MLP neurons of a small language model. Each row is named by its layer, matrix (gate and up: input weights) and neuron, and shows model dimensions 0-191. Each number is 128 + 24 x the weight over its row's rms, rounded and kept within 0 to 255. Numbers have three digits each. A neuron's up and down rows have the sign that makes its largest values positive.
Before each neuron's rows, "fires on" lists the tokens most often at its 100 highest values on Wikipedia text that the model never trained on. A number after a token or word is its count.

fires on: "L" 37, "P" 18, "K" 16, "M" 7, "U" 6
L3.gate271:119142139131152138146186135158148089112104145099133160102137107104107172135110121148148161177091132122146133065158142188095117110095119094167157109136115126146158132118144112129149147113161169131167112089152104160114110108125124107137176134102120155111103177143165099143109123102122126165122127174139118118132119159150134096144119125150156141185126160122129105153113077146140130159126119134135131114137105150126131158123142088135128111122090155174108079106094181163154096159117144115118103109139159135104120161137134152142139113121113168132145133125087101129152125107105125108
L3.up271:124107129132155175148120135107143123108132092125122142119113107138154115087116092111105088134111143189133112114139147190120110098079166122149129115145142179127184116151139103153159129132121140140156165142088097155154113103132133125138136151144122146103139132093120102141129112174097191115158169145138126116118111155146176094134128153178134105160084117115130148137105157095125159124116141161121131117121140138134119163099109090110101142094121132151207128098109090099127119134092153112151153144123162150150100133135131103175125105112116122142130155144118163123149113158095137137

fires on: "\n" 57, " " 19, "ography" 4
L3.gate122:139161077109118144129104127123093116186161132148095117164136140164116147126149103175165134157137202132098141152123129152126130113143152137077154103127126145129124153160142123167107104117123145124136099148139156131139106127115147124112113107128104122130131079118163132151103159121175155154148143123182121133126136092137096103155159095114092122135126147117158149149123125109144131100114157135143102129157093145121138132165073169126120120172156119089124086165134086148151153145121124149123158088089133135093109118141162120088093113145125106099091135174133125136135118157081157144
L3.up122:143107093074142122125132121112121110139163088128105156177101166150075151114139109184164126122131130157151120156122123096099156149132136137115122101119098119099118141121137122102149146132085157098106126135128145186110155085128129131115101142157139112122120101169167122104141156140130185122145134158152130114146087127120113085156141147171157113147126150117133198163118172086104137110150144109143147123170120177106095133152111132091097105132147120156114150128109117117129128136130114146188145108138139117097143125152119158115133123118119093120081158090158145143157136138088148136

fires on: "," 73, " but" 10, " while" 6, " season" 4
L3.gate509:159130116139103166153168132119149148091186132091125150109107123134167125143131096121160104085153139110124165108119155106090114113142125153106150132135145118108088123113154126119159136133089126129096124149117118093121126112127146172125129118103187131160157144097147118115104127146127160145109139067166125137110108168140101130096141133088142124115184181088134114093083145115145125133123179125104120144136094132119106105107099138119122104177119137101169108100115150098161128118104156147136098169168121134145135151150120086107144137117133103132102110179159153149149155099119092127
L3.up509:160136111181147161142142103151069107122114116120136153128129138115090152123154129132092120098165105119137106134086144118103156131087124115104138144180144096159145132135095131143129176157116103115115130143168138086113103143157110121136095146114176089099137160108152116146157118166141106133102106116153097092128092143119113143076157139127103135118131146133132100151124126120178109119118074130142132160084125150080158124088118134107134167126145139142120118080129172113099147129079153121140100102129142132152069134136108103160112130116114130120107151108095168149175115107129151112

fires on: " g" 52, "," 10, "0" 10
L6.gate242:113167166123134166094154129135128132125114149101134122089128171115136147141133161067168151102105095168148168138134135093104125125140130179157126190128154108132146155138164111158154164146153106149100165147098154130111159122120149104158112122159149089159124145166148156159144135126124097104083133144104109136136068105162086152106104114169168127107148114147136127129126122160104158119156117133142120070138126144132086128140132130123126138125118111104137127106144116121165135089110148143160112120115149138119150107114127145094123096118145154103085171123158084108148140111161143163
L6.up242:148120111138172138117088141150141125147132093133153114136113157126163115129093101116153133114131153112162171145157117149075084091118118102156129132150157096166133144121115170084112127128135105097126119171153097103142118095123147109127103159138126133117152150115141132118145147107112146175122162164155175123147102166158119110136141157161132139136130099146109105153085149108111151105083153103131140129085112127118099135148134109168112129157102060144120111116172124117126124094156088129097122136088147130151133142105125121147152076133097128081078161138126100139106159118085167142

fires on: "t" 23, " con" 7, "z" 7, "ap" 5, "im" 5, "av" 4
L3.gate124:111126123137141119098119143129130166136165094120137099120145114106105141154120127151140104113115162163095127159161133189133158141139118136113131163143125132127117129161134143108112145051093134134103086179145125134111133180122131131110158165144120077102115114113097139114103165093133100100122114145123111131105081132098106158066124124161134147142134170108082122128117138135120110083135124126149140137130158146116162136142132130116091074109100151079095129105145127122178168126130088121125110115070098113103159132121111144182166154101152106107123123151146111122141150132165113141
L3.up124:141164120159140158141106123135195095162130116140189091078143144131143145155145155115116150107090140145099110158122124107142115076138133113075143127112115105149154142127130126103119118143126092103115120107110076140143085139125134119155142138092152135118081131119117123128079089136096113125142165151141116151098139137147127108102091138125120154127138121137148151154116153153111117142159127119150065127108118116131119143178148144122115071073109125149132116092142161100116169134082126157088104138128156106107139106155152102116080139097170160136118093138093113131147141132095116113

fires on: "'" 93
L6.gate61:092108098116178132133088132138148131164104093138117122136125120123154120129171109107134136128100146094136144136108100118094155130145154103135131166129122137104096139128117150122109208101120110137141092131109128132097084107180142143115121134152166116134137130131143145139095149116129110167087129130121130159080182177160111113147132094138121140128142111123146098072125122146132182156139143149160144173123167125151096145121132150116140158098156152143136117116123117153133120107135141144124127120083113093149160173088135111078112094118083102078101138113164161115146098147096151132
L6.up61:117141152172122143120147125099135164139113119110111168144139082153105138113150136111118125127156137105099127093172126154108127127137134183148138134111174069136119128090090172165123162137103147154138122151129127166128112122151115118102121106114169120194139102158134136158106139126121131162087123127141117096097134131142111139122126134139161148096120174137112132124163125160118132131150140139114094123171152118146159122068110184170105161132170131135199167117148119145154103084169106138128144111089121132141168135119086104159110160141150122099135146149116137127114127107144092119

fires on: "0" 39, "-" 19, "he" 7, " Georg" 6, "8" 6, " h" 4
L3.gate275:110110129168146162102065145099097140146126145085115117127128157151132096111162099081157140136127132125140102145129117125142162124137139116110151102140150121087118155085142121105151170111110121143135110152102150130123096116122144118126108117167124115092131143116141146118141104059123149112115132136113082142137109141151177106142124127141159119155097159126160116151134118155115095128110079151133147082096091130075135136157143140156089144129140164143171118106182135118099098111092165129107135143166095150135155157116108146152095140117150131172131155114139164163186142128120155088
L3.up275:155128117141082103170122138128096096154133153070116094103135123163104136114131109137142196092150163146171148156110099128140100139101129143118143073169102116149115125108156115117073120120114143101109164109111118114147092155147147147110098136073150084109128116140122179101167130103102156139157132138136089148137117138141131142158152154126122151143151081136130127152137119099156102139090149115167118115128123106104146145111110169146132147119143157099129133114181111090121102101117126127152139166164120168103154128164107094151120145135124140093149148106156120116104139152147097141

fires on: " that" 21, " which" 11, "all" 5, " help" 5, "yl" 4, "\"," 4
L3.gate214:179106133108116165080125136169105168128122142156076146154127121150181159115097150168145144108145114101077121142161150102168159129157148120138147141123130145127155122106128143133101115089107122116137103143100125118141147075149142144128082169153148143106150138159114139139131114126165140108166102140182138114095159161113127138098091104155149132104119148187149135103152146133123164128097163138128148107088145151158159099157113118123111106093096102121133130126137109128117158104162142113150146113120161112134127118143133138122162155100157077108136076135120128121163126067118131137
L3.up214:173101124110148129084174133150121157146123119129118121117163153147081093135074103117103146091123129090152088164134104106151119160134128135123165156145130121168122083123099109093153150162157112163120108165119137129163121140140175123131074175140151131119130179146138130133090117117126138124133116103157089097133116120141138109143122142158088097115131149153128112104117113146107128129172133160129164114145100135153118104122109185109152079144143111114123154087153138128066165132129118126146132111105126133099150127119126126062129126083158122128161114117130122149109158108164092128

fires on: "ers" 29, "'" 29, "ans" 5, "ators" 4
L3.gate191:101127143118126178108147096156160131113134115136154137143141134111139168161149090097168101133111118113118129080109149105124155141150144110116088132117124103106159094099134123114096105151126156166174106165140146160139149146176129154114132123147128141119150117157119120140171148129093133169127126126157130187165140109157134113135169166122124116146174136102133138101138105116143130118128110114077110131098111145136073131137145119157072136151135101176127157149103132155126160163142123110121135135156146095162179121084128157152109134113128163093084078145130099133078113105135134108
L3.up191:122144100136137132125145143124106154138126129170126139151155106163115153126127105145145103149149127089098134095086079120114108160106110149111106124113101126128170137107101118133160122161135117150170126144165127156170108132138097130164141130095140081099135162178177126174155162143152088106142114115103105125118153161175122110131113167138158073126146105105099169117138129123172156118123138161139097167128119095129108108123097158173170118120147124169149156122152144108147134167127125123137106109148138132116149122112143150109066086076134116128120144084143098156119123117114167122

fires on: " his" 21, " W" 10, "s" 9, " Night" 7, " Wh" 5
L3.gate230:155146110112154073123135119119171116143096134098139190104169134131112122086138105126131122118183088154148121137102144127112121122127166142147134118091128099116173108137139121093160121141184153123125157080163143130139099127075135186124134149147118126107151111134138111136138162149155146154157108126140133124137139115139086125155158115138126093098148129165143107148145138112106100115110171125167153145158098097072097111119117155127067120151119146114109152152132116114154109129147155123145143118182120138133137095127116075181140151146096146125126145130098130144137091100157133091
L3.up230:105163160117114118155099165174114108154138124121142115113163133112147134132144154145167123139110104130150099149139143120100106154144178125105137150108143102162085156199162095174142104139104098132106103141118133102127134146144144154099090155115122108157094084137128138117125098159146153141078148146109125085149136126213090118143118125099100120080098149124122107128097158087121155145116128091095099100168119107101150165116099102105102111126167098125114110142136129140147130124139115117096129128100148164151119124147122105153155134136126121092152118129122124138140117107112130067

fires on: " Tr" 24, " Team" 10, "'" 8, " said" 7, " He" 6, " Gr" 6
L3.gate280:083116063104128113115133176132126143114076113123142122134177123144118101132130135100136148120152121146143111138114091160087159148125134090106127121128112185119125139169135128097102124081136099094138115118146087119113128127078120097134118103129147137114106096169133121095104112154115131169105122119150129138133088090154153092150162137121134088136132112117095120138111131124135100150156119148168105129139138146104159145100131153135127128113104118099162114098152128174197130098168144109124121107123147137116115118152143097162090094179123150074105120154115109148096090105144081117
L3.up280:119173111130103155117117131164145160143112145124137126189126084136084142125113117124105156118134147139117118086138090136093129150130124121152126171102119164131086112093166179131161099073121134072167126143104108110108121112100153172127116090127155126117128084094125118126100134137069153078125108079082104136142124141123111145125162124117137132144153180118105107100124157153109151107132119151153152156095126155103091141094140120118126154133149091123111169110156143133131115119165138149140112136102151126095148154154159135156080119137123146166113139158126109143120093158137139124

fires on: " over" 19, " as" 13, " an" 12, " people" 10, " class" 7, "0" 5
L3.gate127:115104135096169124104170149168135130107134118133099100173126138127116118103134118154149116086109108154107118122103116145071142137131143126131129169155141143100096124137114105134139091093166113136109162100112134090128145129141160145119113172140122104148121127124145177188101144108175115135145146132143141125093139131143139110153117119126140191162126157141137121151159122135173119136100112125111077132148146139119123143126133094185158114122164131084159129103133150077130107087145131108138148116187115117138069099109095110072145121143100091165160105145138110124143137097151157113
L3.up127:106136113096116168134091165123141115136128147116166104138166110125156129094132128158110108111158148154106168146159109144127123169123105116122153119142147171126155124151136125152108140136113086103118142152216118157150152117128139100153146165128113173138144118166109142141087078091117122104114115116108105132099130136126112113123098073136105145126138156123074122096131134140144153146122126124163110102108118120141119099112167109160137121114121148139119150082168133134125166142148078075099099129180120137161106130086131150107139099097105102131118138145129155139135101063133139168

fires on: "i" 19, "end" 8, "n" 8, "u" 7, "id" 6, "ur" 6
L6.gate144:125089096101139158123147138100123086147117129108129123108128124103116142134167145154150094120146154149134134156163102159112140162128133128162127119147148133128097147083157137099144141110111112105138133115139161134108150137154114194118170163185162133127089093135130098178097119080153135157108147117153145159117092135150106153105139106146129147120140137173140109080138119144169177149113152127129117102145156134130113093127141091095116108142132147114169109153154151156107127167072151155131061152138103125113120155110119124138106115135165169098117123132134082116093109144143101156
L6.up144:132117146101141195101115137104100137104153112102123099138112145130081167148090132137121087126106090131144129160153101102132147131131137128135146083103172086128102144119200118115152132102120120134118138097103135134152102164128186107080171124092108147102119100138131140144083093082124149125121130154134171123122134132140137124122127118158143117152114092149160171099137080115177152133114127105118116153121140123139124088120097106105116118099098148175131150160131138124105149121103159116109133135131149188118120159146155129119126146107136163124131133123134097066074139145153138137

fires on: " (" 18, "b" 12, "l" 9, "il" 9, "p" 9, " they" 6
L3.gate420:153157122137155148145098133133090061111106146115097163132134137149142121122084143108131105162134126149106084143140163133130083167143163166125158094126152156162136160148121139098162160102114163170182150130102161165118160172151147075165126112127158131155098137102118112114107114098090169146139128130093119139148124153087134144128124092121123093134128134172155157130114125139120141152097116119124119095099115146150099135158129151151124106118131136158123124117144179122143113105127150146139113107142144139103143130131115134139067177150088090130142133100108127104122134097071135154
L3.up420:127159133126142132092155146121108108121111134141125135161159153123087155143099129126142152115161161118148129122080146146164117176150155148114151091096105118176122109138117161129144138146120198129125148138181135110099111159121114091123184092154135162158158145118097108121133103091113156098091072150154115106085144145141112136071147137148141151109183148135142131106118134125146116128118169165103112128111136157108124131180182147128102142158129138170135110142142101111108109086150126104090133145142141091103148145140130127139148168162118103101153113101142157127131129125113123111

fires on: "uel" 13, "é" 13, "lin" 8, " Jr" 6, "co" 5, "in" 5
L3.gate362:110143125070141149155124115162139145128124166074093121082126103175080142141120072150134105112102169121073105138057174120148119130164122136131107144099167136176121127115124108111122133112161099140147096124122139164131136126116115145124100135103124144120142138127113141141132113150105101159120107114118128117106152132136153173102099128143114135100120196168140145111143094154127137115138117091148113155117133106127152131109111095141114130149105100134119150119107140163135139154135107118128117174110176086116148142090118130085090080144185092152119128093128113125103135117151133094
L3.up362:142160141126067129084147115155132139106155087160173124157112085121147105136138165086149138138137137156115106063137117123095114164139129111129160147103115145166152160133104097117143136118149123107123107107139110118092141103139136095123137135189154134149114197182133106148161163152109114144148119139112123133149118102120136128093167150094141148133138147099068118082121094149132125132154140115128132152123112100092128154108161138138121117132116112151182130178091111113147134095154097170168162157164134091132102133145147132151109123135152136111118122117115141162155124146118114138

fires on: "}" 30, " ac" 16, "ra" 6, " Ne" 5
L3.gate72:156122147162111101144114101094071123136090147132153155116138152111113100084126133123133149102119147076120145145153112103108109118151124123126108140136108124122137174086136146107132139164122144152139128144114135124097138149113139145093132149168154087108142143177153112187139170129114122181121144112162152130110134088127182152147118164096127110101137144155128134122104128107060162103139138099100115135137128149127182136080140113156154116086089128087131117143173097128173157107108145130147151142130124137161137091128104119184129126148145129134155173153143102133130106150108095113
L3.up72:147128142150103129145168182161119139106118124117104101150114116144129139115124110157136131122151147113112097117163116160159117127115126145161110087125111111137111142103138113162180138197103134148111150097085135117101131131172169113156178133127133121155108154125136126129094086106139085137150100101139155151081083154129115157113143121102159143110152144153121133135152133086139114139164114158099116144146120075113136100129092117167129095107137125169177146153071135099101146101113100123113168141098153145110173137100112135178135092161146120133130137166137126125145089149129122112

fires on: " is" 17, " have" 16, " was" 15, " has" 12, " first" 5
L6.gate485:101128130126114134136133134143127109149105147172117086119101082157133141121136141170138110119086151159153134105159118144105121145150132143087130129143088124099108115151104155140152135092157132124139155075130162092125158137169150154146144121116139114140105125140174128135139094134185128119083096132132128107109088123136114158121130080134088141113149088111184120134086136128173081089129111155158107096115097123108099128132101107133174066124135139140102113146163091123134103183142131114125142089122143111172155104113100120144118071120147102124133141095126140112100089141124122155
L6.up485:172100119090141151082166149115110124111098088156193095124118122135122146144112121141153121155123136165111155106104157174137159141118141116159117152131119104102142139133142148124113127178151148150095124098145147152146126125188132152113083099100124116100168089123158132132132109141127153120141105133073085132127071167168106171142107148157185167124117120156097125125140171140109115094171146085118156129138139141102095126102118138117155112146103114133136162133146067139103137146149147119162136127160106091129152122104115132137155105120111119128149116145113133124149104128151131161

fires on: " " 80
L3.gate187:133107101149139164133143113182112121165133120118134144093099128115105147146129142182135094086116077171118122164156139110133124110122143130097140139175156091078136171112145109112088153130122130112129129182172137117090117119127154136113115134109103135079110096137140128127136094135132134100143134137151123080142082092151137138123134119109155092102131151121104152148138102116085163124146149171147127156133133133097088134099176130128135119095176144106122110097123094114141158187110161119111143111149112167116127143120116116160132120100180126135092136151145149150167114141092171124
L3.up187:140147079099110104104119133122107123093102120146096111140110070136105133179156156130106130161101088135135087100095154138132110142156137112055151163134152155122147132071104158144110107097146141152130127114137079151134163090129132161141135177138128128148151124178135133132127122108169132128126176160146073126077130134112156148137127111160144093143104137131116112154129143117140124136132115125163120090107146123135105135115119133107126095189126095078114104130075101105146133119117068114157106077132131098115133114105128145140100138117135112126119159114134116121114118092115132098

fires on: " \"" 48, " s" 15, " ref" 7, " Az" 7, " p" 6, " ret" 4
L6.gate220:174131105150114155156113164150140107138090111157109110094154101145159106143096167130176079104141094107122111128164153171103103132126151110104183116139135115152134122127142157131103125119100119091157126143137163099155114139144161112145078140115123110117119063126118118147117138124094106145143110139120123131133103147116138158091165109157103139130135167128145118130200139143111168132102147139144139157156166134112178112130121128148118124145073145103113175161083126113128153121155120133104099117123086096119126146108139150168123116090106161158132100113125124084115123083142127111
L6.up220:113142110114128144118136130152121119171094121128129130170149132127123087137157114133104146126135102084115108142115110153149120190164125053096099149097114127110134144103164150139182118115145149133121188063160103142082147100132120126159106115121088130170194131182129158140125103112167132106143138151161130143106138120176094151153151151135141157143148104123104135138135128160102161116115157120116082164127089136141139148102102123168125098161105149132105127143107153116114119158138115125122143140125139125113173128100095133125113138103090126095145114088142151159112118116137141120

fires on: " in" 25, " of" 19, "History" 17, " career" 7, " station" 4
L3.gate71:108162103115134173157186116152098116134145108110127123182131096151162113122131113155174113139141109141115142139127118093139182133152130082119124129118081141089135142130135122169083128125120123116114110121078115096100165082115115128151140126143137135118125141076103170165150155113168153158156128132136134170120145143103143118156165136181115101110184113139129119158156137125156162147147107106107129103102134110103174138119129120121129105153121147148107146167101129111129082085148129170103164137116152106122121117133150091120126107173076132119102096105100132114146136171122135130
L3.up71:108089079198123120170105090140130125134193162123099141105119149109113136093174112113126113131136125108128121110147136125109117102128160141093116135087112129139100150132115138145158154173144126144132146107104165144137145113181159163140102120151145134136097107127101117143151125115124118145136129076155088129141113083096097128139114131106123155164178137102117127120125149161132145174110129103094104124113179124127116100139118164138115110132123157115132141126102137179099131138150138119187107175134111137119119218125126112183106131163123147137117122123111118131102164133144103124

fires on: "t" 25, "l" 23, "in" 8, "ent" 6, "it" 6
L3.gate28:147125125121132112157122104087112159064124142147164146134136176147135106141124150115118153148104133100147183107092156167102101117112125113139081142141156141140083131107166153172139132147083107148098132135147089132105120111118111153112110115159052144127111154152090124120121160128165099151141129133126093108152128109125124170143153121166105097144137131143113119128131132077128153155160164179122088160128101140136079145092126151125110139152136142103154124158130078122153093099082097119109106116128139118101095109116172127100118157116146138160115144153122121140144121158127152112
L3.up28:163129149097124132126189143124168127084087149147086117132099140166142146104134138135161138151131108173092132085131153165046133146124091106130118163077124125144124134091116112147119109105121114132135103151126134138131122126152164120121114141119066159186150125104122152118098160114166074149142152102116097155150152139143163157131141091116103116126105156119133140083156125112147135159122180096123102171112094120110115163134133151145138100154124089162151122137128133115140125131134113142174095145139121131140126108130137180122141126132143116118126100122155132121152109137186143104

fires on: " of" 24, " in" 19, ")" 10, "or" 7, "3" 6, " " 6
L3.gate372:120160126108102115161101150122092127133118123139104143156122118098126118129120134154170119122114120149103161150139132116099148086111129120152095132093126125178135152135113119127124130085133135127140126124109145137118134149089123116120126124145164135107164085131157155122131085150102080132149123124110152180128149101103140111079158135120091117157136147106091177122115154129155174153075130159112123172123169118098122117079113134078158089167155151162147134140146127079103110133105107120137169157174123155119124148136138086161118183145121145096181153143129143110120118145147095084
L3.up372:130120094116106154081103135104146150087116070151179119126174130109162149141159135124151187152085134138144166158140135108133160126101127092154137092111136180166143126127062162132120118140115115146107140157108137125161161132140117088113151107089135110136120143130103154162125102118173156146104138153127136128123139130137104153089122106108089140169139113103145163111121149173110161133139140109131114129131170136121141142130128142124161145136156175130121088127098107124115150100162136117154115104141102132120098151104167168156112093095167143136128089104146161150126161147099134112

fires on: "," 18, " tr" 13, " in" 8, " (" 8, " In" 7, " by" 4
L6.gate101:108178115059115152115146155101110108101120102108141148071136092130115148076123147102166121090128095106081128106128099100139119169140169147131130157171116125143139108143126123160170148116130104171123099139127104158156119123130156157127151113169073133141162135129107129125149114132127170138120156145112134140099163105136118148125145146153103157194165157135136156140102159154121108122101101118128135150127148110109122138103176116100135106134093095156139129093126139105158104168114121100130104126164131119107130135162127135109109145122129133139092121120135102168060167111158129124
L6.up101:124123068122144131132134089088134095144146098110087153137151103079132140100098126092104108089186126080095107099143134106138137104099098111160114108117118100128144133128090077168114138091160136145114176103161155127154149135108102130086120130071116146136137149073116128095117101156121104135095159122162119151112106136096141145140110145170134142100135141119139096116134101110112117123159128141148107115136118145107098112107126190103115108139129131141139156122140162120135135113138108086064116153109159124106083132127095169116125128125122137110114152115114108109132076100111134103

fires on: " of" 21, " in" 16, " County" 6, "," 6, " St" 5, "W" 5
L6.gate275:112115141173103130088095102122110153136159129095125169093130150133139080136145152156129121146143116103092141127150115088104118089126092165165124174156101166124160148122118161109164150093121131109146119149120119129172110085091161119166124128110120085144146107140117152139144157084148104149116135137135132091155119109117135103096154096109145129120134158150096162144112123094105161152118120171140157093122122110144146110116120165119130139112085141096112167122141142114108116124148121130133119162179084097122118121140150099108115125148163126091162120125093189137149136181158140165
L6.up275:149118144156089122126091093129138083186107124104138168138126130066114096137138103119120112130141135105146108121141139118110182109086143133113147090097106136107102117135127146144144142111153107098129100130114145170151139144154105111122133115123127105082120090141140099111140141125094099131129128114127142122150159138161102106103101127104087099149130160088110155137105121096119122148142120132178130112175111136158128117155145129140164121125138127171156149167172099145099103122134130122152170124177156109105089152108109161111135156133089077156134145103101140129144110190098079173

fires on: " " 40, " U" 17, " (" 5, " Al" 5, " far" 4
L6.gate190:118121146159061104201124096111093138147121107148146152115168123088145118165153156096082094058144140102074128134110121115125170120145135152108110117107129105160140111129089150160123107093147141110133120118184152131162143153163114159146138173122143158121139137122169151174175109134119155105133131143110114118144116084137114129121184139097137113118114095140148156140134129130109138119130111097143141128124161149134125126133153122111116099117152113122157115094153091128125101147111146126091182110107119141135127163175144141131123140155118137112134135139134140091159134143078102096
L6.up190:144105101109100112130088171151129091155137140123132106083141121123121126111155128140148127137130157144107108090135130140113142167128186158142143095122118131100138144140091134098157122131128143103114109075153172078130113132077171100119140127173154138147139152152146105138124089103108148128155107135145107105104123098155118099093144141144159142118147149141157106110138146137119093092094127178107137088160098112130117172128132120172118115131077150068145120118154073107142121138117097100149120158163123138136105133111120119090119120169173141149166108068147108114125127119122133157

fires on: " in" 85, "\n" 7
L3.gate263:086102100074151129127128149130155127152133135141106125105122107083125148128118139178118073065127161100118117144146134125134116141126177136126110146153161158133148104133150127093120157089095139141123132117106140134121098132125203148094099128152088104114139110115097157137133155094130100102127131110132133118139147117131167121140132141154127148138131061136128115098146134133131160147094159142103145103141113146152119086136136126119125142125102154144140136143167094087138145138161112150122112166148102101140112113122143098084131154107166129069178125130146089093179152082108164101
L3.up263:125141122160152116102145115119097142105101136128134156158123137188119131161147132143153161181131141113131172163115151134123122154123092133117128089137131097145064121133119122155140125104118115124126176094181134127142132112102083079166150131129153173183109101134112157122146095182112112126093119138151135126151067136115105148086104098081111134122135139105118088147098156132124125119121125134113102134122136106118114096187119125097159170139182116145113115103110104141137125113108085121134124119134128126134127119131149138150138114168130088135071111138174109143104115164142135165

fires on: "N" 25, "m" 10, "c" 10, "t" 9, "it" 8, "n" 6
L3.gate475:107112112141140120118096124082132151100142129127085147113084107123121141143102159137124127118138106131138178100196129116131128142131116127120123118106148123119105122128120129132128094097130156120134152157125098112134119154136129180124081130116157094127097169097144076129104105110153129111126132159156117149121100135113161154100095133113133100107073109086139131133126123082162142144160101185120107139147103150128113134159157139138085124154102138156147137124166090091121137101098134135091113135146091113125130092110111115178162169129113180160082161100142123158100124152128185087
L3.up475:135096116099105107152174096102115110132118129147112107117154095115144106096106122138110112154095126136142101135086113141126124150160084118158163130161122074133122129172100107155098104134146132082110102122156111101111115100122151169150126109106108098124108141113180131109140110119162121158092141102152124134104102142105128160093107134129177145134159155144110126168122130104151105117153121131166089097121161108076134106123169137124157127112138161132118119149155078125104116094154079165140112108102148136108102124088110079121124112117138121160143133149161124173077146145134169091

fires on: " a" 27, "il" 16, " " 8, "al" 6, " that" 4, "ed" 4
L3.gate204:141149144117125105137177150109099124126119097126086112144156126131102139080086115121180138165140132124141129164122110113101098159143136139144129124072155143104118092170098083104150158136108098127123093143140147125126128170127114106135092143113158111136120109126165086128095134147117155132183140100103069095141100072158172120112154119141143139125134132126132181125090133105146119109128167152165130160132125142127193115129120083119120110116142150107075133133108119090153089116156135120097126143092119120172135115143096120127142143084141120114131098127107096091121131121144166130
L3.up204:120107106108157108177116160147109114103115171152107142177157128131138099121143161116132117136129132102084063149118121111124099107087156144147141086084148108170172149141123157132097171152159127106121153114092150113143149102144103167140163138144163116138112142143115101153142164140109129145179187088096116121140144115115123109136136136107132101111125120088161099154118093165130108131101107152133109147147160128149130066115189122108131104102137163097144085113129167109131134140142133137107149137135116150163109106124095104116107095110093138114127137081150111127129102125132116113

fires on: " (" 100
L6.gate334:131132116151117124138116124117122137103121148115105110134118122101090113142102135133125118090124067133113126125118163169116156134125153198108117112133155111126114114132134088148140177085152135169143119157173116121163138129129133133117145124132150120095097122103144091134151108104081153099125133146117096135136099126137093174091122127119089144133159143183165134153167106156098111143111157096135139119105142093088091175188086119159119123131140193122118148135103109124143123169128128146129148107154145115167113163143162103140099079144128088111153129103133105115099101108147158158
L6.up334:140142148067112115132145110113100120141123132155113155136124093142108110091158106102090103119171134095125175128143133105148144084116120135162081137138107124122084118109139155129108120160122146103158113116097132080163121113121074156105109155136145152096154118128111111156119125127114121161179146154089084129108169154120168116114153121155147130135144142153093097142141107148143175125116133128113125106147139153087163133153182176143102150149123129138165140118173136103110128100105150137141161125117127130103122076136119143185144161150146112136176161128122162101120155151103117102

fires on: "\n" 18, "le" 12, "x" 7, "t" 7, " pro" 6, " Ex" 4
L3.gate192:137106104123146150079183127118135107099104073120129113136153162068114128124142147154134094156122147141113134106107149123104174113146107090146129163132166122171150113120151094169148101105091119137131129114121100149132105090127114129140151117103148132129123160144136137154105143102085145161117158163101140104104103152131085157081150139102136133091088108098089122097114143162121136101136157145126150140063158104139114148134111149174147108115119133150137120115188093110119119160106125122151131130116092115134136097123139114101099149065139081118114149151127112127158117106109143101
L3.up192:123148124118124108132131167108142121105133148119121094115198102121179151092141142141162116121161182132100125141137151130168106121126131122191101120146101132159127154176161121152109133100117124087103165123117088112129154121122122130119143102123158167103112118148155166129126135162113129130107129118134137111107114140073110155193124127124092163095124167127124134168153136176139124108116071126108151116139139078147116166106130126121127119140126132103122091139146129068112178183143140109162136149146127120099113132120147119097108153092141116142166109113104179131144107155137151122

fires on: "0" 49, "'" 7, ")" 6, " (" 5, "9" 4, " do" 4
L6.gate230:126110095164126106150110155110091186133119146110102094146117151118135152127164103110157169128145135130103105150102140131144123087131136126143121175148134145098127131138127117133098133059108086129160150105180098135124145087136085133095183122126115105142148109126107116089133122141151181177098133107133121109157160152129145127095099105123123119103134148121108115083122134114134078152084108131169106137133128115110113166151135113100093122165147088113140138130144079112095094113122114151111121171120111121105140163136111126107110153158163132149104187102136172130165112132129144138
L6.up230:115147110098138119142114104089129078145144170123099131125160106114163119113126116073119125103090150081111137122077138130110150140115180094094133200116144126182102150106149119135144136146092142118175144127136129105103149176115135093136114174137126111129137116142106123102131128119112137141102146134134144153148169144135150101098121115100149115103120167114102105105151119168124111185086109131164098104126172136119119151149077110144101154179144126146117144126175108158111119143110163131113106138131125109084129080125100163126126153146111141132106131132131126110118079119159099120

fires on: "'" 25, " cl" 19, "s" 7, "a" 6, " to" 6
L6.gate443:098054108113134145113077130115145100141100118099072132154126124133162104108090122112138116131147092131085151102080156141150110155119149147117084159151117101127115097123133083116127143125095125100102131145136154123117150118143154125146122176106140100155130143130158154139130158119138122162090111150076138174132143121168134165091117149143131132117102114134145164142129158089115132133149126142091107139152095139131101137151114118110113145102132075114088094079108126144120115166156129165078142175089119140106140125132177115113125142123137101131145126112184153156156132098128140106
L6.up443:149142158090169131154142107160100133090104133127125105088107141114128153101129155145146134140126111143088110138112082158108111082135141098169156148153119185112109148096095124112154105145121161115115101115145113103124120148109100129138113109099116148148073149108143150166093134112174105135136083132132129092108102098159171107141110113124112159161126094120162132116114166159108139137133104144150132115145096103131095148125063169134143122134166131137092061132129099107131108134208131119141161150135131117135140085126160136119127126122119125098154111160086144119123113152130125143